Part of a small language model's weights: RMSNorm before each block, untied embeddings.
MLP neurons of a small language model. Each row is named by its layer, matrix (gate and up: input weights) and neuron, and shows model dimensions 0-191. Each number is 500 + 25 x the weight over its row's rms, rounded and kept within 0 to 999. Numbers have three digits each. A neuron's up and down rows have the sign that makes its largest values positive.
After each neuron's rows, "fires on" lists the tokens most often at its 100 highest values on Wikipedia text that the model never trained on.

L2.gate652:480566506548534474538504507540517475557521470498476485533474465539484523509509510495486523506483536510541513487487500499489538496466492566505462519476520502493496489536496492463493498507485452495437490533520477489453490512491510466460532507510419515471525496503513500491513493501493526464523488491517487521514471484523484498533462529508508512475487450495504521458480491496472533450504496508486488476509544522520503522453446513469485532474512488509510528493505458498505503532505508506509526492519492490483488490461524487527484474470520461446515527502480484473470538477493479480
L2.up652:498533523487513442489494501545466480484529527481485513506451471456472508487454491494520539502494504507501559507484505465519474534512450553509502523500440533534500532506499505511492521482511487534486499530524512497484460524456489486483514505464445499519506473492456495477466490492467498485487437441481483518498468500480523470490477501519482495487534535533530511520468491525474568485516500501512488526479458508526481477477468494497456495509553482478526522475513477474489470525504467477486484478514542497468511468531525482494518502526506496472478512534502484473476511475506503527
fires on: "fe", " as", "ex"

L2.gate209:492491500468479512539523467547504480533506496517523504538478483545467459546436503501495507509484537482522514472497468487527498498478520528491467518504535528490527480498479526490467491474511509487493492540499507483415515520509482430483503507486488484504509483508425541511499488525495485524484497510506438488489497515495523483476495528511502519516548509472508484428498528509503513523495477507489504484494503509472498481507461443474518512514497435519532535500492457508498515529517490549512499512499480483467534479490474521527477549458461526510525501481463511490460509499492489508
L2.up209:503482503547468505502508512529526513477515528505508503482496493514449482521512538487533506482461505465494500466528490521502490519506503538452484531471481517510504517491476475513521526491491464497498521518529514494476492506489464438464459521518521504512513500533467548469465501544497467477477515464506454551482473524415506482486498524517461488480517493508508498477514469499530506529509486540555517493442478491520498515509474480475474480549505479467483486525510487461473479485500500508526450482506474484488525534530488503518518484518498496477525530486429479489486522449486469534
fires on: " as", " became", " on", "===", " for"

L2.gate150:519488465488469495521506499543463522491530484507509493529513512478520453526452501541521492506529496501559538503485483460557493513506428514478492490489519481468448494488532461501483519541507474477492521532505515507479499512510483443487523483477512489520518522473461511501478489519501477509503539489449473505528536470491523502469477514496511476543514536505460460509512505485476467548529470534500540538489529546550505488493511468487477501470478490512471480536529517516478511514507495546516520475522520501544534502492453473535522513505497503488520513489451494488484494515476509541
L2.up150:535499467507502504527490513543469525484517481520503495526523509464546455496469485545505488502531511488525518515515507468543505516526443507492505469452511484502479490490516470534469518577510475506500477515499517521498503525527474481494503492473506477497504541487487513526464508500507494532472545489455492521516524447503540502487509510481504474511498531514484466494537510487469488538566478516476552497473526507568516517493492484464494491479515482543472485532491502507470525538506530555486528484517543466534512507519500484529508547525474505515493484498460524471485488531449509516
fires on: "\"", " family"

L10.gate280:475448482501483497522466441546494523481500445523515540466478513474500455543517480470517488484538503511499487551510479478507530464495501473523529511481499492475475515508516533461509492481496549481512519508528501543521511477510521455494546527482501485492512523528487502461518480505510489503545507491540516486469523499540502528528481455510489484508487561497498526514478505518465474497513484469532546499539455512487545502549515502498508542488473518531535517484523449529488517525491470545507462540483495499486513475506495546452491543493513499484524494513488539497473525502489489505
L10.up280:471447499529506517503484497499533502490470484507524510490512480494506467497495466469500508516570450519488528521521491468523546523522455517512513480540490524505485520456508484446494500530516498495517531517499530502536534464519489477486519537463492522489521547488458516490512488472496444515515487500525474505498485534483484554545484477514484478559516474500532499476502505511493457521485464527496545532540468523470500498509523453509548517505485509535551512465533463466494507528457499536525490486456499481476497467539498511531511526508501475472481493509460508515484510496469497502
fires on: "ta", "va", "or", "bu", "che", "tra"

L11.gate117:487496530509512523492494510501490506544520499495497498533463505482455443557501472483524534558498482472499481484504521523502489501439499538448513503493522523500524560501501503489500483483510499490456499484515467501463511565518484514464498548504458531514507494511486503508466500541532525418489531463468498498493487497502481526528453462481495465505485504503500469506509483515521488493482500502528470445498538553526483478517534490533570477500502470467500486501521502504469528520490468536498520514481504471503514516505442508479456518509503494497497476496484523517512501480528479465
L11.up117:540543501471471519492502495469469447507511483515492502540486491480500508531504507482504497530505480499501503472477493487516473505521457510473495471479539502495531528550511524511490466448547455472512532494467485526468529550523503490525509518497461499487555523516486462499509485477484485525503536493482491518474488520505471441499484500526480525483488512463478508494469538511520528523508515529528501434475483501503462472514497537467467475464532515430478511499486479507467552509521533501487497535490491517485499495481507550566494510520493461457509492505484489486526470482524476537
fires on: "-", " |", " as", "|", "s", ";"

L6.gate438:510515476493529477515480494505503505539467471530508519475489483510497480516515495458490483516507478532505527477507458502507520467514510553490478546515521522526506508519493518523505490505504509474489487474462519518521505501496539475503496468510540535474493482463516492488502540507505513509524505500506455529429458503488476492526504474474485523514511531465502544467525474502486521553480497502483505499524542492525488501456457497431478487498506542490506522542488514492508501502513512512500486505497500485521536493421449489449507533491472549507503465460474427485456525504550544525
L6.up438:540485486483520568502470499511490507481515478493567510528516506492564496460497478533460461505544544489441514488491491500487449514501535521447489448503499464484520549487466531517483512492464492528493482485489476501469544491465498524498491470462509529465510469521513461536516478480503494509477498505536517512522497492520530466465506520505472532418474479510467498509509474472505475473531483485471492503474500491518494475486542503493497453500506507482495490504507512496515523452509519519513487494499496514483517470479501521456484485533497504500480519466490489482544553463523476495
fires on: "u", "r", "l", "and", "o"

L2.gate596:458485502500483491504502462511520475487504502516532545511462497519474443490466489486519496530514498511530520526490520496539501515515477527517477533505539481522484454469496495499483529521502497507496497478472531480464528504547493467497492472465484459482532535531449524507492533501503477487477522513518454547502522462472519538482463538494504507547472475473469470493496538481512499505548503506513498528491525529472518490485456440490481526474489494525491526490480510537489480466455497510561530499515456479540540525489505493521447535493471503498485554471492469510511495492455498515
L2.up596:479527466485494493496510472472471476443499516468519561479484500463450453465471516499528501519507505487551539543516524504480485524485473519512500524476524461485492441467510487505490524503500493525499533476485504498494533492557509484529477476491531529476537503502459491506478537505524498499485514485506460547464545462455534504493479533504489488548498483501471496501496511483517470527522505505534513504486517521512496442503472456497484496484495517549502516511519514534528502463498489503524534498490466472522474514524508516537473510522467512508498554458515450473507486466454496531
fires on: " fa", " years", " family", " period", " United"

L10.gate617:516441507497503530476501517513494457501475466524508498500471498518472495537497476497539521504468468440498508497515496495490482498470509539490481485507552541509514509515517482507503528458506487501506447476505481520419477518546497490511499509463496512509506490510445542490489470536527498489497501486488481523464482455559486505525506518490514478463518539462503475497482546555498536497534524518491501491478501514501497514539507477509549467508551461457492470524505460481494484482477485514489470488498499475487563498512462522484476502498440485474537460503480540503485493530507493500
L10.up617:518414523499477543482533515500462472519468493502485472579468482476493515523489515512497515468536473433525522475502481498505469471515521516517483484499547557489498487511521476497492554461477479495511510485512532547476507543485457515463487526481510519470495469524453505505498472465554483487479473496481541522466462503549489470525506504483497521504518465492553481515491518549513540501497502506502507491473527518496487521501519478517550464499512508489486498513492499482498507509480479484449492544505488496493533501527494495470492501445456487496475470502479495482495509521505502493
fires on: " as", " As", "s", "as"

L10.gate144:495544484534501569569491497493493458517514480504500489504498498515484493515456513488543485544488529488482476500520476469534496525535506498554493548556479503454496467535481481501493474535496511488478490523527493523448500494506548458508477500500408515451501495475490529471514472506470573480489513499519474483511519514502515439506502481502517476501508508487515525477505530536502494474507529506494492517499503559496533497533501520492467513482525471541485513527533482497523495529526445501500499486465499492526476490491482510518503489496491475480552482505478517506505501491498538483
L10.up144:496526461503543475579508517500490472478516496482507483479524487491478520507501521514539482530490510495487497488517482512518473531546520540522530546539467461477513479503502463515492494518527488518472507511498493529471500507482494516495439523478431531484502524440471489436497446492502533525470470471521511496523505516490529485485519514484515477494496487496504534515517502493505535463513516447486518533472490516509512512527512498513421484459501488541502515508513495540491524525493475482474536519496503480488460455529484448514528479463477481507523492457473507486498545514476490504
fires on: "ra", "fe", "man", "re", "van", "ke"

L10.gate557:442456518485467526520467486498457518491489459512522507500511504486488485520489506458508539528469569505482508518475486467474501516546468519502471543537500462493492531491518526512473506509542529502518503565478495480494498502526519483474498530493470451516491466477482507439499511529509501451493549508479456496497492482464499510486481517479494501488531511491470449487479512502509503542506505493486512504526541503468524479502482489507505534481479461463479483522478500499497501475458518500499460460476460487505537507486535531481503519471524496464493505533424507528536472513485527536
L10.up557:421465463498529518494492494516488514504464471490492506508485473492499473480511529485484555512499538494531507475493492484491484523551462550521487539490508485493494511527502533485479490508513509524506511524470481491510504508469483510447495517504479446549504489469519527484505519527497491465465502505477435528501488453481486504517482530503500484483516479485492467514482485490529515536495502482448484529518561538497551548500487476483537504499494476427458532515463482530517485489493518494504484465489440482540504527482529519495516508497521485463501534527466487515523501539495528528
fires on: " imp", " c", "g", "mp", "c", " cl"

L2.gate519:455502519509493532515516487553524498517540511511516511518497495485465501499471506444504528516519536512487506516524463451534466566515466540507431481482524502489501480482483499498445471486517476442525526526489497443462507496503491503490485505496524489485478472496476514510467470535501473483437489491469442511473517526472534488460511523511483466530507529482492521490508509531500487546506513519505515525477486509512493486526456475506467525492499500490523448488471516460470547499480493518519506492489475490454547494484478490518498551502499496469534489493471468501494509515515512546
L2.up519:506492502514470492528487521540497520450474501495490487513506483487494475512501501505466550506509497471475466518488456511511471487527519490423527458494504487484565512464509550527551499489504497504491477496545453517489495499524514477527508528514510472498498479506493513478511458503472499477457456479502454513442455526483532514515514523491517466498460545518517493484522490518518529476483517515521511510475519530474511503519469484481513481550489514525499516539498471487472506487526527534456467520508498467483523520514558568496532523482493515526508482492465507500541489461498489451
fires on: " as", "=", " general", " =", " As"

L10.gate94:470473537473504510524495467522483474531450491499491501495495515533497481506489476483545527480490527516530491484529446484484492477419495482465474480506492547507489487539465490463509498497508509500486469520506492478460477504488481493482475559492501512464485493506471555483489507561493476479505509496569497505498483457525494533467467519453493515513495506505491515490501517480478502468515488497511484530521497527543541504539511511511502507476493490513509531523549514576457501471503550509498455485537505463488565491524490531516469464499500465499510519509501502503498551485502479497
L10.up94:505513527498498497482499516494484492497487505478503485545513496485505484514494523495527489525479504452515459464535484523509511483543502487443493471489527479533545492479487515524508452486570497489493470506490521496477513492537494476514474540542506545455514520524503530505520510558521486521498501507542518523504462489503516510529506503537483494500513499497487536500446500481472469518509551507496497488467453568480511520523472512500437458466499507542468497480532515503523544517474482506456468508488540463503498411499523463545517505501517515477504516517469498507489484508480512491
fires on: "\n", "|", " |", "van"

L2.gate562:438494477522487496503450488520470537505504506487492502508478516469480498482509452494529528509514499522490510506513538513494485517502489488502461503519494524485471493465499474536474492531563477516503495508475520473511506515516522516400506515527465461529489507482489497478494472543492461422496514493456495467478509534479484497521489499470529520513468513511495512524485496537550514536515532482475484535537504493524526477496492496490515545517480526485556504506492499516523502467455500529558490479487476520510463531476467526483501494506493497461524516509462458496500496557508533532
L2.up562:457490487494486501494483509483477535527515503461484496509472497485492499510522448508521527514517533543468486499487511539482508498503523471506482506508502545505484453442507484518479499534566461523517480485463531493498496526496513515435519513493477493509475515487511486470511505523494508428502505474468478507491493539516488516523522520485538506506480470502504501522456495565529533546485558489475476527531496488518534499479512491480515532502508511464533527481469492524522472446469505533544484484485459507513448544482490529481493487477511499446496509512482449467495517526473523522
fires on: " po", " imp", " sp", " cl"

L2.gate676:448492479522505508504497507549531488549479544522518500500533464521491469525466486460539482498466498473532535514518516481508551432484505499505497520504537508506480478506503483478485468483471479484487467553526490475466524485535511468495496480465517484532506511494517554507449508519510490493522542467500464502552484443528483505529504489481484474521489502525473474462493535499479484511503446538468503492494546511491503513485495515495507523475520493502482545480452518508510507550478481509519524498475477507505538506503518522485469480501463461512497487482532476462438535519526509496
L2.up676:495478497505514489521503492507522485493481501511484501491503446544505513510521485508522501499478522484498518477482485489491543407508487446516497539531508484509508500502534500453503475512484467464483492515491498464465493497515517497521509491473530470511494511486540518471458542477480496494515509491497468498534461501523492521491555526481504442486488531490503467496472553504500456506505496478465482545571574543557512535463507484484498500456477515505493540517486506533532551482489496510527516498503501496548520521488512503473499489512467467530486484517494468460448513508500486480
fires on: " won", " d", " second", " would", " had", " four"

L2.gate474:498485480510477479516480473511447512533531457495519471477525511499507465472469501448467480540470539471517524494506464451547501491522469506487453459510523535506489494477502538501472469544514485462466471543492505489486496500501495477458546467500502497545526501485508551527486513501538496514524526467489446509536528531523491497467453478513512486507524534531467499507520551471466488505512489500501514508521527508499506500503515478507492536506530511528529461510490516541462466504479485546523476488503490489528512479460482487508477520496487530518516489527451489494507509541468454532
L2.up474:503498482507488485536495487506466516522530480500489444489527522491516469462454513470445488531460528481483530497487491438523488500502498476499461467501532530493487499504503548515500462525513494481494482547495511519517466509499495501452536474494532487538555480489496558532500533502530516526533524461488460506533532532500496491499457493507479483491524520528489519516500534474454502519525478475502513486511534499493479517476522442502488506488498523529552474498503521519460480484503499534510485514482533486518483481505513513518484513522485556529507511550436484464519504531463452520
fires on: "\""

L2.gate688:507486516508513525531517487531484534498498516538499523515507468509515481508452528476477501533519552497517498512488493492521511535503465525461513540546522520489484500463497497467504495497510516444514491516508512438467483463538507470463462467522511500501458468479471511500487501541515497471506515447491452531488475516483510476457520521533493493506530547484508546498526485504507506513467500524522503522478491542503492504581486498528483492494466503514543499488497483509495494477477489564507490491518484521527519468440483518522480516496519511456520523510454508517539531482523473567
L2.up688:511494523531524514503534506509493529479501507495490519508483475486484506505478545496489514544514549497509492498502500489500504568569475494464523513542499518492475542485515480458539510470507535442492511536505544452487507465526505485472489466512515520498504486481472521495505484521495482471490504452510440560481486539474500490454529532514493466521501527499516528498513479487496496522470500524548511521468508523498467520539495504513463514487470514522511486456511495489482471495503501513523489479532493491508526476475496495527532498499544505462547546522440492526532503459488455551
fires on: " c", " $", " =", " population", "$", "="

L2.gate594:477470518513500525482467490500534497516516522541510478477483506562490458521454449514541491506491499491545503511509480513533561430507514485497495506494540468496486470481505490523476531518508481470521490490454491480453501497519488509468468519441471482505453490494513545481469515512482494501512500540477465448516502506495529529473500490500503492505510484497462462445527558512507493514536417494477518504502490496491528508505487472495533531516466511506532473500515524521484500505486455506507513485512525487511541506486467496526468524508487494455490459491484487500490480561481521486
L2.up594:506495501528503541455504525538529468489508509528492513513503495533482496526488501550541491511488497516550490526528455525509524458505527461491506491520564479508483483463507504508504523544480481476539497465482488493486475516519530510482472489440478518514456496502527529496492533479519509510517466520484492428524500549513524525474515459487508489477521487504440454479509497508482516538536468487455502508538493519555527541523506486467543520507480486486548478504489553528484507516478487478491506478519513500510489522502466482527475514485493484449488489477496445511481508523521521486
fires on: " St", " st", " second", " place", " d", " Cup"

L5.gate567:462481501488543516518529501544497480511503515533490502507453519477514491500475468518511479510526497482482492502453473475495488493495480525547496492542491486496451509496508508496470548505501489468480541483551516487471544489493460495520544476515498499494439530454511485476519445518524490527521548533462516459555465493480514492485485566445510503480502549496498496497504468532539474450510485498528493521504518518465503500474536487532501511482471478535541507480506496517497483435472503486524488491485485471514475504487503499501447500507485503447489466507476516543510498492476491491
L5.up567:441539491467486511518503468471522492469508498523470451508494490499489458467529478483497482559480509484506514461487470461516488474513483541560514534539471482492522468506509482523527450519486510514524475481483526555524456509516544528512493497546515512476499524471526478515478543465495553532487523485486471508476478505482498483487493456513500499475476567497478530474462515485496489539504508487497518498546519506499510516504484490523504488439546520496477520482494452515508547548516491461502517511513506472512469508479497480476531496511501513501512508517454454513500517496502502464
fires on: "F", "L", "d", "I", "ation", "s"

L10.gate98:467509501525484485500514541520483515548497498502504511503477474515497487520505483464520511499503535537513561493476475461493480503478481586512496503503538520488491509487511489507469527483494496492472493492453474501477512566520516497491489525486482507513438478485513504538475533529533486479531506480514489476520483508500467508551479479518568480493446490508495493452502492491486522543468527479476484482521562533519526473491456515482511529483487501464495488528517482448454507494449482552519483485475520532494551502520509465525457486487473520514516486520487491529525514517517507505
L10.up98:528520526516506488531504529495454481477539494492475512496487485505491533521524493459529533511493535508506512467499491461543457533478482535526514546512524542529534513475503493538482459498467488504465479497494471455481514469465506527523484517512479489514462490531491472507468518492505496455469507482512496505512479499499537512555499468529510487495470503479561480487521533548512535532527512444502480483500515504518483485555464516508477566519509513454478493513504431486489481495473483512497460471505524481482518508505497456511534490531501463505504505536487525537519543515492530489
fires on: "fe", "c", "e", "ine", "un", "ne"

L7.gate421:517518526472522478474487478523508526514532454520484502524476462504466456509501473507504523498497512507484555515548532485501518477527559536487510512523522470495479471478546543521496515513485500495450468492474505509479466499518527500467463489494497523492481477501507530475490435525507508485466493515516486496463469492521477473479465472522537514468518534494466524517543478494531468525512501504500500503509551517535512506491513461505501498489498543491497527563479512498503478468505527571509521485495518496482536496487498488429450473516460525486504519462506467489471532496532512464
L7.up421:521503450450529570495501496510563508513488508515474481484483501448517469515453479478504511473518523466478534456497487492494497468539512484532486495508519469481521511545494508518507516498474506482517509476452504523469554566510548517495497506485486520492488454489490483511517470511499488517494493525490491468518462524497510450478486491485495544503503534544445501524509517503514433501521481503527481433506490479490538473507495483521507497470529505515467513541547524516521497522495530528534509479499500490443538476480511519489510494499508503480457495483495479492487519454501529475
fires on: "l", "o", "r", " con", "d", "or"

L2.gate401:493509500494501512546492517504511479502571515541528531540484489475453472515515470469490509491523502510501491514539466443527479548504490523503475525495512486533516447479472502560487498481477509480452466551516530463500483500507512510457484517471459496488484486493478517496478468485534495494453529508486479457481501531459494482474496510530500457557516494497510488499528541512503498502485511516496484526484527547517489470543456509523502490511493501485513469478497499453495510470467515522503526485474471485475501493467439513498501520525500468474483486459490464481511472502565511535
L2.up401:465543538491505506505534530503489511465510511523470481491503489481503501518500457460516509493501502533499489520524471545517512494501517511505513516488552520527519447469485490498523501461506546511506476535531473464488536478540528489495492511479420519474464479529480567508457484485486498484470456511521505460457510529466520471476545505515495506556519477528521486502550562533504495510536498544529492538486493528520475522532493541515490511540488482520524478495485469514479490496476516521445495485481486469501509494502551554484503490481505488483508520479524495494518505482517493500
fires on: "\n", "=", " ="

L6.gate235:434499474525527499527494501537496486473471479502501509463484459517483455522507493487559464498487506533539527517464490480498514513454459518464505522529510486517502520514538513488478461492491487489471535525497482521510488471524479464497523525483492487546496520483500503485512468488490517510520563480484531508490525517491488482515511473511509468525509572492511471484495484538472526529499492535469561502531539543511485527491494475489508493479469498528523507527524477494508475569478475497491466508505466542535551492471444497449500503522518532460500476513460506497495504514504525496
L6.up235:452509474502558516516474497529515495472483544493505518504468500491520488495513492500513427506481435525509544552523466479521496524478495482483522523502472502535455559512481478476468486500503474485529541519478506516491481497501453506535501536493470492478502548476498495464504453482524499471504517474504524527509512509493504488506529500477476458533478501499501508492505493531505516501497486506477541497498495519527509508494544500475538514505440467529512502475520561508474456522471492525486499516480459513522501543508450488500488542507529528439518515543533529481507511504531467520
fires on: "gra", " Gra", "E", " Tra", "bu", "tra"

L2.gate462:439493491524492495528471487511507482549480522498529538558467514519483492523442468496476535468507483488496536517478480526492511533526497511478469503489534553517514501510489491492487506482499489498491512550538528493456520527537528479474477500494420456497515525486453525490497500516495502522455525523491468496497474497489506474520519467460530529542484523523522497448471472486493528510547472545503496465523491491477467525513492506568487512483492492521519517480523461477491507495508505518516481503511498488471531515473514524502465491530439464486459505491479480484473491528528511492
L2.up462:487511512515477511514501509504546485525467523483531497550482494531492525509493497501496542445539506512478510533462465518492498516530506528477525490467525545490517499558519489496492508488497501481496526525527550492510530523484495442503498520494443473507527519517464522518489507510479492505493437508485479528502491510474487512536501493452522505529465502523494490498473498459451537513510467505518474481527504497455477541470449502566463533457497516515514532500523475485521485496472509481511470469502496498476526549487523487503517485496488453470433546504502478494466481523528532504
fires on: " as", " new", " their", " its", " and", " different"

L5.gate340:443552531570514515511523506493456504519532482500497544463504471512496487478523476482467487540513480516524511499548500494482498450469514528515503527514543512548527492492500529528482495521488501523495484492471477495445489513482483497443488516480488514456517481492474510539492476516478507495499523465515477509491489454481488528479508465476536506482523527474498476467495544529538509516468467490457509476538445508468525531516495490482493529491547527488516500503463499490512516533487496542482512518511469521477528453476508503496460472475534462522516514505485494542505511502488559476
L5.up340:499518514521493476530490509482418507500543462488512469475514441485496467480507492508488490509528491515534484489506534484504511498467504544518491505451463518498531505476448457514508481462480478537487466469511445477478464498480496474485495531469481534485534487506520545523459465487474512482463493473522470525527507519507513505492486473486525564479517489526537488492468503550479510486518479530477491486498513517491520478519480475494496476485508547499533501500488539505523467525547504492473494473490524527462542477492535460491495485539512466526551513517502465526483519525496528472
fires on: "ur", "fe", "ish", "tro", "gra"

L2.gate195:473530516507481498547495523530467519516477495520519515542495447512497501510514514465492524484546544516463494536547485474503504535463473567479488496536557521534507490490441514533479482501500464488440537545520497496495490539493481491457499499503495474489499485478474497519476463508489500480435523496475453484479478530509513499498520515542505474486481509485517497515534504529516512506490506539508517506493524564512491509562481496505484522516503488505500492507493485458507531473497489511547528485512491476519478516438456498524512537490515542478487527487480462516492545517505488509
L2.up195:506513489529483516501488499467474516462513527467492499531513468472497481460549498429511514479490498519483474500503496484493512502540527533464517461491465490484566490478477477521503491506520489522465517483510516530490492522517465501506454508484517490465478475500508481490496484482499506469512481462519439555490482502438513531529498515514471498500470497527495488510522522510524553490559508500533476507459479510480461488514511488472459488523513485512500531501491461445478459450467497467486469478510492476512508487508538522521513507507554517453494545498483479526560491473462504489
fires on: "==", " life", "===", "="

L5.gate77:491532473472476488496475467502535479489488537530507508487467504561474453514498496460538489479475564512478551491461485499500547440509500540492492500549505517506467488509513462521492484533489498511474460513523491467490474488524510480494506492508489511510496503490476512506494483527526525436525513520521495501454478496527449527470449479494504519511516506487468490430532538493525497495459466485514521509544534505520542493530482465499532519504533509515474478493491486496517515513464540504525507493491535527502529476467474505482507498536507531476489453454491483475459502541492499498
L5.up77:480480459455468508474503472483534494478478517536475534477498480523472440504498486481534497466506532509483532456458517537438520492549515504508526470551465505481480487489507481511510497508470499493511488466534496474517488460490518511513510492507493514528531534493487497463512477506547502459492505533515514535499487497506464526467478473475507503510530511506445512477549532493478488464469487457526529507515520477461528501508459464562522495515547499532471464496500489487559478503474510499497514497521496506457497466516494510467511487487512553492494449487497488466480467513512472518
fires on: "l", "s", "ent", "ver", "end", "d"

L3.gate159:508486455511530494498512541534471478542464503507496528524468495517492499516510482484493498491519503535464529523461453491501508485525458489544517495543509484470507487476527516496439487507510532511453513481485489500472507488470501455494492488512471505488481522443472499511551517527492493527485519519493467461447489549529467475483494495481441481488485542519448507498518507546559481488507519497532491493481558522480457509502522514542507509544506498497499466498511452489508506476500498495499472498501541475523513474501473483509494545496516506456469508505433500509546516487498483467
L3.up159:514515519464541534515540501507519470519508455492470494476446469477486513445525487496485494488528471515435480465503531489487503473524466483533512518570512458446478523508501545513475492473519498500480503480499504482483551471486545522527526467508570473519513499473468461544521505477520515515475504493499516529473483500493479487472538485522510519453520548502500529485508515535494505475515480464515478513501504473483480493509514523518464521489532457486509526533514470471504509496520465483523489501531560534488461473483494471510488531484511477494512516490466465524511496509485510479
fires on: "ation", "n", "r", "s", "w"

L2.gate140:484506491526487518486538494514489478550524488544495506527512447533485519508533547521528519499516524492462554517501453506519512506483469505486492505523496484480508544494477476474483505519528461464491522535515503521497506460524521501483446473533538470519492479492468491486472505532503536519506528505470452502528485507553541476496517493519492456535517514426474525488519502480503478506498514482466521533517541523504500477517476501477521557494512535491484527508510519497488503522503501504561497478530486517486541485480487536497474485513505497487543471526513443462473573500499491500
L2.up140:506526478531493488477538500482511468580513486541474522532501457520517512519537539540527520479491507506491531545497461514454543499482469483487459522528493491505496522488499482459479505518472476480527519510486500520526494502521536542530462481518532508500506520522473509514462516545498565518512497509475470505560488467558503475507509465509476504505478470445520537495504518509506517450504469485481517532523558498505510477490480466479505553471527523502489501468502528482506495498523487517541491484516512493496524520513520531491506470518480496507520481520494488457489556461485484497
fires on: " received", " won", " took", " finish", " could", " had"

L7.gate624:460509491486496504489506488517463502519487450510517494529503505501486481510528514492517521483523459498472523506526441485544497465467468523495483496518479484491507429517511523508486495474544481477517495501500490471467475545526503512498499488529473457487492479497527493505487464529481530463528548494440456441464487507545528483520530497498537474478469505486497539528498465497528518519474543509488534442512545508471491479490472509454540541471473518490500500509503481472475543528466516524503501482481519508507453507499471550503492495522505482483510531527472475532495532485513513545
L7.up624:475500476484479483478524469524506479516467505511512514481481496496512466494549506496509464505517529515521463461455465478526493452501496511486496492505488510465511457535486518479483492489531486451501491440456523488491488496476494517500493503512525466493467492500509516468509513512467507458513506485497444497429505482517538491488549496516536524466527466482542493514497466460521500513489508473516511516489501459472525544470479495495514549501423494486463526508475533448488560523501471531534454519511513558506494493492499548473493516507510486475521513499481468499483488483484529534
fires on: "==", ").", " ==", "."

L11.gate208:463541476544489473452457490530495515536484488542505501478448489507478503494506549463472540483506503482489513493487492526511492489437504543473452497487474464508473523510482541473512509464463496474468524517537474495482511521516502514421495517504515463500504474529478464495470460535527501449464486515495512524465491543535510516508482513480531492501460494536503499520491476510523529521486485504528515469493518516517489516490456468495545447485494489480520480454463508508466488501496501495498422505482513493509478519475489518500489487510491472482479500529482499535482517519531500461
L11.up208:515476519499478518517485484496523479504515470449475482520527463452464481532508478475488533510471496466513501505481510501492489535477468483444513499500487485479515526509454531449537473428522523467531494538519489465491480488459520486497511467517503485535515524524460494482507456451476482521472508449478517483522541470478528490530496471506504426491484500507501520525473478482503519518463550512536513435478525469459449464486505470517501525454496478476500497514499511523524516491487507475498518511500528509484489488536518502519483501437493482513499497509503478509478498464500503484
fires on: " as", ",", "-"

L2.gate70:490488507511513504520517485506497538482537497544570496482497496513484490527506544493507546525504501509496500487496456463545484559531458526503481496518522461499467494496528528501480481508529493479452511521474515495501504488493512495457499521438511481500487482478468508481502497512491499483492512502485442546452526526486530533426501499533494469529492535490494528492504548528513459544463478514505517545492504515513500477551495477517511538526478473480487451493512489492466514523484514521552497461528488518484524493430492490505485509498533521478526523495472475478493506498508498556
L2.up70:465510518480464500528476475460495515460516516512488480426519502505486484522471528481474505494510498507495479536478473459519503506522489478454494475523511478456514484466485494516499450483511527496497499508521481472536470493509526486508528506504514493460498472491473517500508467470469477480469482485478445487435486529463525525462546520523471504506508538523508528542525500551503523490485511532536545524501422494500499481552502516485483495538534510495491507482528472493479502474546495476516493543497489479506496530481561513500544535472483546479524479488505488512524504473492484527
fires on: " =", ":", " post", "===", "=", " found"

L11.gate488:511516506502496478465466485556503546503511448507490491510466476492503479524479500510510566506518528498487523496515512479508527485530503518456503508483491499502491478541513560552507526499528538511487456510541480492487480522461506501510481478529479469497516509501488488508500501535460501487505509508509452459421507481526512502526511459498530438508489479475505480513532495459552535506467521533460487454501568529506512474538477520505517527521495508493504526493479496498479532475512502498487522497472526531525511478479491552479472506510481535460521494519487447520473500528527519527
L11.up488:495484510564513494481553526481477515511508506476474465554500454522503446533498472512491503536542514469476568465492495457532553467521495497481534504501473497479485509525560535556524517490508505563491480495483506486480504532507501522544503494491496488487469477529494448550512521497467503487511527487531490442486511476502506504490470512524520499482491462483509490520524495474533527481488519525503518484541538493460528530491487469507508544513538495494482516503514521527504514518483500507550499465513499522488518484522458513503458489513533513530491474510472510517489502487503532544
fires on: "\n", "-", " ==", " |", "=="